MLP neurons of a small language model. Each row is named by its layer, matrix (up: input weights) and neuron, and shows model dimensions 112-175. Each number is 200 + 40 x the weight over its row's rms, rounded and kept within 0 to 999.
Before each neuron's rows, "fires on" lists the tokens most often at its 100 highest values on Wikipedia text that the model never trained on.

fires on: " st", "st", "St", ", st", " rest", "-st"
L6.up2633,237,195,272,214,236,188,203,125,181,230,157,227,169,143,200,278,196,201,162,262,161,213,218,215,237,238,152,192,153,165,183,214,153,197,219,225,225,188,227,226,169,134,141,178,267,205,175,198,215,263,189,247,207,214,180,167,256,235,237,193,199,255,232,157

fires on: " K", " W"
L6.up537,251,200,185,211,247,215,184,214,231,218,230,274,251,225,187,191,204,195,194,176,221,184,164,183,164,210,231,165,263,162,172,197,204,174,158,126,207,192,220,158,216,275,137,175,166,146,222,209,221,207,161,222,162,259,156,120,157,215,222,192,124,206,123,179

fires on: "| ", "–", " | ", " January ", ", ", " "
L6.up2196,216,118,126,185,266,243,162,233,235,225,208,146,235,226,164,211,225,149,267,259,179,189,162,181,167,257,164,219,270,161,165,207,204,181,155,143,168,230,208,264,245,171,223,170,180,169,169,206,195,222,241,190,202,236,178,240,201,138,170,126,176,182,225,178

fires on: " st", "–", "1", "st", "amb"
L6.up1008,242,160,245,220,189,141,180,203,173,266,141,186,175,165,248,268,188,227,249,274,196,245,189,174,186,203,208,204,176,173,130,157,139,277,201,204,239,204,198,248,147,179,265,223,204,206,184,246,137,190,188,215,168,235,205,204,164,124,168,303,225,206,241,211

fires on: " and", " or", "ed and", "–", ","
L6.up1581,191,232,136,154,194,243,219,160,169,207,183,265,209,143,218,169,283,224,200,138,269,230,223,174,218,210,204,172,304,178,244,180,207,264,201,231,141,198,179,187,192,234,223,206,293,232,206,149,237,239,250,191,131,206,148,187,151,257,275,155,214,205,208,190

fires on: " and", ","
L6.up1871,202,197,214,198,165,162,206,181,172,133,195,262,239,271,229,143,289,168,191,164,238,173,164,187,180,119,224,210,239,220,151,98,144,210,202,220,125,241,164,216,290,182,174,170,148,197,190,111,182,166,260,246,201,116,185,199,158,229,195,211,187,175,157,187

fires on: ".", ",", "),", ")"
L6.up2997,200,222,162,174,187,167,212,164,183,183,253,162,208,198,262,265,240,124,204,171,215,196,237,103,209,247,232,182,243,167,255,186,201,168,211,193,225,216,230,171,151,174,230,241,254,230,187,160,273,189,164,194,209,132,276,189,270,194,151,216,259,148,157,275

fires on: "–", " round", "| ", "ound", " medal –"
L6.up1502,191,220,176,187,160,208,171,161,167,271,225,136,238,165,176,152,152,185,225,196,203,205,171,168,96,234,142,131,298,146,156,256,189,221,248,124,199,251,67,245,185,162,251,168,262,187,208,214,246,218,302,203,209,136,150,235,221,205,127,273,177,224,263,247

fires on: " X", "X", " | X", " Q", " y"
L6.up637,160,206,259,207,271,238,263,197,112,145,170,271,160,129,218,202,164,197,185,243,232,238,179,226,204,207,222,158,171,132,148,180,212,224,150,139,143,165,234,179,225,195,201,164,192,170,192,152,212,221,152,137,154,167,189,158,186,168,201,218,229,202,204,189

fires on: " W", " | W", ", W", "- W", " of W"
L6.up2848,257,167,205,131,298,194,199,181,215,155,196,204,181,210,208,172,215,149,192,169,152,142,187,213,111,197,118,132,204,229,191,241,212,168,127,203,235,234,269,174,174,163,188,183,161,199,200,231,186,286,147,208,196,332,164,157,183,174,244,128,185,186,177,257

fires on: " F", " b", "ap", " round", "alf"
L6.up2802,164,217,187,166,240,193,263,254,132,201,156,207,204,164,201,84,246,157,231,220,208,178,205,212,162,232,176,176,211,228,140,176,228,164,196,234,275,207,248,316,238,233,172,213,169,199,259,227,208,195,195,196,206,201,173,173,207,227,174,253,185,199,196,203

fires on: "m", "v", "k", "em", "ff", "al"
L6.up2556,169,135,224,192,224,199,201,176,250,209,163,198,331,272,207,203,171,174,233,186,203,159,174,181,253,264,131,262,187,197,177,205,205,239,118,211,159,187,207,170,187,155,143,198,210,207,236,128,246,156,142,126,188,182,123,262,229,247,203,226,138,247,230,178

fires on: "ir", "’", "ö", "mir", "'", "ul"
L6.up2151,241,118,180,159,188,173,138,212,143,176,163,198,216,175,237,215,178,170,186,133,181,229,167,204,203,151,161,292,198,261,141,253,256,128,160,209,158,178,169,181,164,161,169,223,225,244,248,197,248,215,220,202,299,278,222,176,168,174,183,178,159,208,182,157

fires on: "),", " known", ")", " also"
L6.up2990,188,220,188,185,202,140,195,178,174,195,179,253,201,107,218,235,165,197,180,250,192,252,211,174,248,210,229,185,187,162,230,179,105,198,182,170,226,225,240,193,206,244,160,255,218,231,208,162,234,196,187,228,240,173,220,138,169,228,184,210,222,209,154,161

fires on: " K", "k", "ist", " List", "est", " Res"
L6.up248,171,235,213,201,243,182,195,207,198,178,242,203,198,212,295,199,168,208,153,210,235,191,212,130,123,190,176,165,198,146,207,258,191,250,183,202,206,231,274,177,217,164,178,93,155,193,217,235,224,165,143,157,186,188,211,162,140,242,171,182,206,167,149,214

fires on: " st", " and", "ist", "m", " t"
L6.up927,159,171,234,147,271,208,249,207,198,254,211,217,181,212,227,154,245,234,165,158,165,229,190,170,189,238,238,224,205,219,195,198,228,224,196,176,153,234,195,235,269,156,158,224,120,118,162,189,204,236,190,228,156,193,210,207,205,215,188,189,180,170,178,267

fires on: "e", "v", "n", "m", "o"
L6.up2501,226,156,171,203,245,242,229,145,220,174,209,231,349,190,187,185,231,151,173,178,208,99,199,158,225,157,212,242,185,125,250,259,166,155,168,319,152,140,231,187,223,147,235,208,183,163,249,194,220,227,223,274,247,219,191,189,233,192,189,229,244,208,218,190